Weights of a small GPT-style language model, trained from scratch on English Wikipedia.
Size: 11 layers, width 256, 4 heads of 64, MLP 1536 GELU, vocabulary 5025, 12.9M parameters.
Architecture: LayerNorm before each block, no position embeddings, biases, tied embeddings, ALiBi.
Training: a variant of Muon for these matrices, 4328 steps.
MLP neurons of a small language model. Each row is named by its layer, matrix (up: input weights) and neuron, and shows model dimensions 112-207. Each number is 128 + 32 x the weight over its row's rms, rounded and kept within 0 to 255. Numbers have three digits each.
After each neuron's rows, "fires on" lists the tokens most often at its 100 highest values on Wikipedia text that the model never trained on. A number after a token or word is its count.

L8.up919:119080128130031097121148184112133086138136145147198168128121101157092156140140110137147166166179110164106131125137132101104166165132169075158120141156159132108131152171150154150162099039135091115184122168151179135154104124136138122107085183118081107100136103207079171120096138123137134092
fires on: " J" 31, " \"" 10, " after" 7, " Mc" 6, " imp" 5, " Gl" 4

L3.up228:187117105149075090115181141088212140168192128112130099156104110127148101145125098110126188123148091082097159093130184149106096054113105150189069081104105116083108113081111119107159125123152114120119088136136088121101070092143139156134191107137116137168233139115154099144049117177114160099
fires on: "c" 20, "h" 11, "yd" 11, "n" 7, "-" 7

L8.up166:175151091113122204086131133092130117057146130128110129167169100130152112156119070115147095165130160101184133110099167192108192075109083108129089102122158166141120149151140144067062099125155112147150113091127185131109189049131097118102152099148141099126119127135184153169101097161137180107
fires on: " " 38, " T" 13, " att" 11, "7" 4, " ." 4

L8.up701:131161144140100123139131092101117124094100122089151159143218087141100122076123136174086150126137073163078118145163116127100089155165086171135107099156102119122114107097163117111159111129159100145128100129162162065131121064092142190145131145160139130145093166172122092091123108121120102121
fires on: " H" 32, " R" 17, " J" 11, " pl" 4

L5.up768:112162114095211093146108153177117131038152145099094131132063144094116179073138158175113176125086096145096090111153121149121152147097157174149162104086116114166134106104150109198145087127100130114190163126156122108169113112076137118103175150148144129082197183145082133061181136139141097168
fires on: " |" 30, " " 26, " or" 7, "y" 7, " for" 7

L7.up1493:170147203050100145103090117126091128144162159090126171147078110134147090133131114071146136114166098135154146099135136114134109146105105067113102171139092144156105126126093102138193105119164158132177175219117195122091149087154154149105192160122141086147094131107116141174164170137110145116
fires on: "," 56, ";" 12, " a" 8, ");" 7, " |\n" 4

L7.up752:111140158187202139111092129079116134085090135080106154078052088123115132098122164114180092108193102111143142126170121121180134108102148115107144127127102064123135098071126182089144107137056078122080144118105116176165154093173145201092090171160161116144124141100100055116094072184179105144
fires on: ";" 41, " |" 15, " (" 7, " T" 6, " D" 5

L5.up991:091128111100092114149116161109102199141159080138144080114105112063116129167123177121122101073095105126142149084176119124184169132098145097111143191167110108180102085092107151125109106110130119162139108188127120131142172087104154131194150165159115194140125085132135122145102163146097143103
fires on: " N" 56, " n" 29

L3.up348:175109150153195046159091081146099162132061118164155140056144083125181134169118147101120130117141145119074087127157061133087116102105139149133106130086190108108159157158151090138149162100108145150101159110121123076121156132125167160087108176116116105092118129159121120140122203161148165091
fires on: " the" 40, "," 9, ";" 7, " member" 5, " –" 4

L3.up1304:123085113139146148169084157094144197174162102112164140098081126087128159140130116075090108121163095181130142121144159120140144086133163058095109155162085127119114098122221159140068078128135095176131156150173119101083160132174087085169210156123127120151171133125134184114161139150154169081
fires on: " n" 28, " due" 13, "on" 8, " from" 7, " N" 7, "ain" 5

L5.up250:138112176096121145162096128079122161118142098162116070122112129130137177190142141171118073202113160135126125101058129133111149130148127167105185175154094195162101131104142163098145065131072179141102177176146138116140144105115193077129167135097156153156118121132145091081099106162089139140
fires on: " " 28, "/" 14, "." 13, " player" 7, " club" 4, " name" 4

L8.up1404:070114097126124120090135132118140134099133165093097093131110130117102133145115162163136159112115086118128199067151098097078165219108138112185171112094135139134133198082091127129177081140088060141164120155147133075131149131132104159128108126100095121184111106145134154128177170111097086136
fires on: " l" 40, " L" 30, "-L" 6, "L" 5, "-l" 4

L8.up898:115065142103114131124109128081138107092136192049085146166073040141124136130110118124142158115168185155124147137124103114124109101129141058108147205073109073106180104136185114126141106161137077203153146114159118181109118145181128085149069111128122110108107110159081119103119137152165104154
fires on: " He" 16, " and" 15, " he" 14, "," 8, " ins" 7, " was" 5

L8.up770:152135072157155094107145194147092139121064135133146121131138133060119176130137143128124175095149134084084116181160106122124171080113081108155121083081092136151136102101118150108136152074109110134155087156065080115142129057146136196169101091135153165147077075171100162168177066118185120098
fires on: " s" 31, " S" 20, " part" 5, "a" 4

L3.up833:134193206156119104112073134141106171139150080128112177160117114137091163123089153087150161125156145082193108140126155175068086094097123136147139181167162104094085124128110093151173099160174119123086161116154208133141162093200128124137137120094128132126143127189145148179133073142155098162
fires on: "," 64, "ilding" 5, ")," 5

L5.up774:101103140101150143099087140108089148148137139139131137123169138120118160119171163124084101135131136163123117188131177127060158132175119130151066173117128156113156114189151119044160133133147100106082105134124074095138140079118104076177146150177125089116139145165104179127081130134139094166
fires on: " when" 18, " was" 16, " When" 10, " not" 7, " after" 7

L7.up1183:152122094168155190075099164143099084075140091119161106134112149207110173109097088063147111140112052180131066089104123100125140157101133152127186054126120144120129117171145129160157129172090128184123178124115158145099110129085087122111184086166139143136110170163109137105162139128134113146
fires on: " R" 63, " Pier" 6, "ic" 5, "oc" 4

L7.up1058:138113144136100123109169120134156131094181186152123084145146072116160096151082170126141145120142082136091087174171130132150123076105112098090079064169157141081142124103129114138112152143172161083181092160136127076124139146147120167112136163101100119123148129132122088137087125152167155104
fires on: " H" 59, "av" 6, "h" 4

L5.up785:082184111081148170121151117134121118072106174186096077172101132140107163060154169165093133083176064141178176116181131148061154141085126165106145112176097151139155118082113109102129122133137113093138141086142170088139119074088170164113135081099105165131090152170123171076158131103120120131
fires on: " L" 67, "L" 8, " R" 5

L5.up326:126153042087172164168134066084104113124078116114161114165157135103159137131201145129155107125185149186155135087161203112109097122102167164183190113132072168157116161108129105070116084071107125086185127156146129115140105103124156117109174136141076119120083111151070178097111113126163112149
fires on: " L" 71, " l" 20, "L" 7

L8.up1416:186159071171083132104088127155092118151069106155153082160176109050069146140149100123182125101087142151157176158172093131143151131135079138112146129164149151112073097161124136113149146144178103128141108144129135088149130066133139103111167079121173164100128138141178099116161086122105121114
fires on: " S" 45, " s" 12, "ic" 6, " w" 5, "ric" 4, "-" 4

L5.up313:167115139037116141094159105114120145092121160083127187139114112142140070161115127134077144136115177115112127129169141099106113146166116092133202110063098086085168104144153125068103124099170147107136126071128128125102148103129132120119139152128167132155131094089142137140185135141127129145
fires on: " and" 64, "," 33

L5.up373:118106133181122178099112144151115125102072096190118102162117107167098157164114125122080097179136123095092097093198126122161157107080145128135159140086127156159058186102093146125118125108132098085116158086117113110113144154191169110149150161118111080144194105111101113190153144103136179127
fires on: " un" 30, "ur" 13, "ul" 6, " " 5, " clos" 4, " on" 4

L7.up104:110131112202098148130114107131089151139096099117150091119079175051087215116125089102134120123127168133179192111152151150167136154098132111157169087106101197185150104105120143094147148147125093062121066046116095143101129145143101135119153143091103102074164151184166170161102135120119138122
fires on: " War" 22, " X" 15, " I" 4, "th" 4, " In" 4, " II" 4

L8.up600:187107151156145170100105111083069122100155101076160103208135179107170174094121122090122132146099163120073172154162166141114063099118127125111095129128153061112092112155143161086115119092092158117122163097226150097128117115112137134074076181163124145137131087117137126132126122155175099088
fires on: "." 35, " \"" 23, "-" 10, "–" 7, " " 6, " Mount" 4

L8.up164:105111066122129118119132150123113109159149194119155121171153101136117143160114169122094104096187108128126130118176193076074136134099209166159101136140103159096115107123126161112138136125142123111102138091107125081135157185073162116152105147118111168118100056101124116118097056147101136142
fires on: " R" 59, " H" 18, " r" 9

L5.up1179:109115142140137148081202115143132120063115082172066097124102128153095136055113158196122078131158147120156103113116183147098115145135157109121127118163139113133123130189118110073167188072111130129139182049088242126112093124108098145126122110135161176103116154174151137144117102116105158132
fires on: " L" 28, " Le" 25, " Che" 12, " che" 6, "189" 5, " l" 4

L8.up1224:116158150096109130137141157142167130169128048115177139120146070129133201132136172083120137091149136032162150089067123192104108123115121135130103170153139089164116183186087157112139104144093089124107131154193140137122147155155097147142142176085092077105171104169154030115066137137112142093
fires on: " " 63, "In" 13

L5.up617:088078147111131158116122119128145163124152114093089001074145115113123175134165085176142101135103152094119149130114088140104099104120120087075169153185152160111145130101097092148107154078041136168154193136081180079125098103150097147142170123143120121141090122126134066165085109155096132063
fires on: " W" 49, " N" 17, " D" 8, " w" 6, "W" 4, " ch" 4

L7.up9:126178151135101136139171122123164076168146146096167093115118194095111146110132096140169184092137109130089116174110128113091135128164164123129137131103150095122114131129097105105139125158123134175183138229154172134201141134150183127087124196109105188149158132131126090059062123179156133083
fires on: " L" 37, " Mc" 17, " V" 11, " J" 7

L7.up698:115097090079146248140134113106142099104127103087131137112148159144131104178151067132092083214189195132132118127108150133115124163044110182102091103112128173159129074130123104085107099061134190065098129153151160136132151139090147104158115110112114124135127096151133136125108126154137124129
fires on: " att" 19, " had" 19, " have" 15, " be" 13, "ly" 5, " go" 4

L8.up884:170082132153133121147160136100109138138193100122194145172104087080111137138092086127118113128135150126118122172185128131073080049105134129173047159099099175079117129142156137048158093109126090158126123113187170139130130064149108100079144148129108085145186113103082073132057110053158147103
fires on: " " 60, "." 18, " $" 6, "202" 6, "–" 4

L5.up683:100125148068145177107136113130094140139159113124155054127131115154096182114185107150097067107167141110117165115138117165102150147109141095111145161165138168080088172035163156131123113114131155119154144124065141112148113099109133166144133166118076098100127125150104098095095035195097119166
fires on: " P" 20, " K" 19, " G" 12, " L" 8, " H" 7, " D" 6

L5.up929:163147118121106159109098132142163118109162126118107138101103114091120159205149122163133064125156152104097113097115107115159136185157088166103142132137146165062142175120079125090179127100065123187097194173146133113074122118119119062170104076108105089089089146110137124171090122114093099179
fires on: " " 23, "." 12, " d" 10, " D" 6, " w" 6, "m" 4

L5.up365:065115109118110125142143149150173129123186091081137145125123147185146137128105158083162098135067152087101096083134112144155117185151120147100192109153130124110089141129119206038162085103120133174164183107154088105096117153089168074143140103146094139151137106140127107155114180193068199093
fires on: " |\n" 33, " %" 8, " Total" 8, " Votes" 6, " |" 6, "," 5

L5.up1374:149140127127131157089147120156091120163163127090124106109126092116066136154096154165139120086133108110194120144171081169077142135102111125098184114117057135139052110096146134118112115066118086128128197199162127144151132052165183159097142101145099146132071098167122129148176072177153150107
fires on: " S" 45, " s" 7, "." 6, " un" 5, "ion" 4, " States" 4

L7.up1042:135160073104101178110090124115153104096149117140161160162144145125115182134085127083112152103157149109081078082151099142110162127112134152143149087083155156121043105111122139118135132129121126142134099151098134110114155129121051105169109080169148063106098151185207127121128137115148148087
fires on: " " 81

L5.up1264:190161102132163204077093128126116165064137107103187186139091128113156097110109168092145130176161158082109102131157133153166077067090095130115151144089108177124139156135108117086162142155111096114107097117122147126067119136122178130128155121113083079144167124149121099160138153106090154130
fires on: " F" 27, "\"" 18, " (" 17, " " 8, " f" 4

L7.up772:161098149133070131113137149061095166154090133145183089168172138159185091196106178127128155095101105096146111162110135087144107137135120111139045137107147144144148111056120088162109110081163106110127075126150141132140124112133174142097151120164098131152182121163132140115152163104145105058
fires on: " H" 47, "H" 18, " Hol" 6, " High" 4

L8.up1264:141093121109085158074110121155140155115110097129068111193128158127155141152142115162124044205122087139109158102137121161137098116132141183106080127123136154144107152184085084054132085100159142110120053145129163217133150174094109104189134161064063105223159142133096131118155094159114160145
fires on: "," 21, " have" 10, " had" 9, " built" 6, " took" 5, " " 5

L3.up1128:122132088120160139192145116122129132160113114134064168119143068137167062141142115084144098118196125101169136171153060109126102056102074155074077161096151109092191102137168059023153172162118129111105144102171129099145148167205110162150096138156105087116159161129056165128148217132065137157
fires on: " and" 56, "," 31, " a" 5

L8.up814:127097150139133110110102147088093176137097070190138202102093126159170158115134104102137149157153148132076080156108091136033089152079125168160128124075075145132073157148085088189120163112195119171077120161186143148122139096094137117120159162088120120128111117154153130168105130176125132101
fires on: " " 77, "2" 4

L3.up976:053169107175171107118171126197110119137112094158158161128172102128152131146091112104140111165142185128153176139135068142117069061089129106118118170088190086067157172123156096154098103116145075157136141109097118170176164152109156126147126132157153095133091158168116092168110150052079129121
fires on: "\n" 46, ";" 27, "," 16

L3.up1196:148116088183098158116212108064123107134109108122081147139201137175128086069143124198122113120092069137111112065179112130135155125164165144145137108166145136131062160086088159128134111076122082159136123143104092070118126134127098066152145144113134141173132059116074107137127106155133130126
fires on: " " 46, "," 30

L7.up637:067088124124123162194093095129100158192132158126093142135103114143153141107117160116155128077197155139112083112130133130166136120180106167111116133168168069102085138138164083081159090129157149102119154130115194068161155110189157083185140143060104145164120127164138093125160154172110084140
fires on: "," 17, "z" 15, " as" 7, "per" 6, " when" 6, " Az" 4

L8.up1067:132101147113171197060131145140127152103111088137168199097106123179216193138109125095108149146153161121157129114106124166097137113121128107132111104094101162072123133102090182153115129197126093172148142138146165155103148161117096166111124132113113094074126052134160148152099078129156208093
fires on: " " 92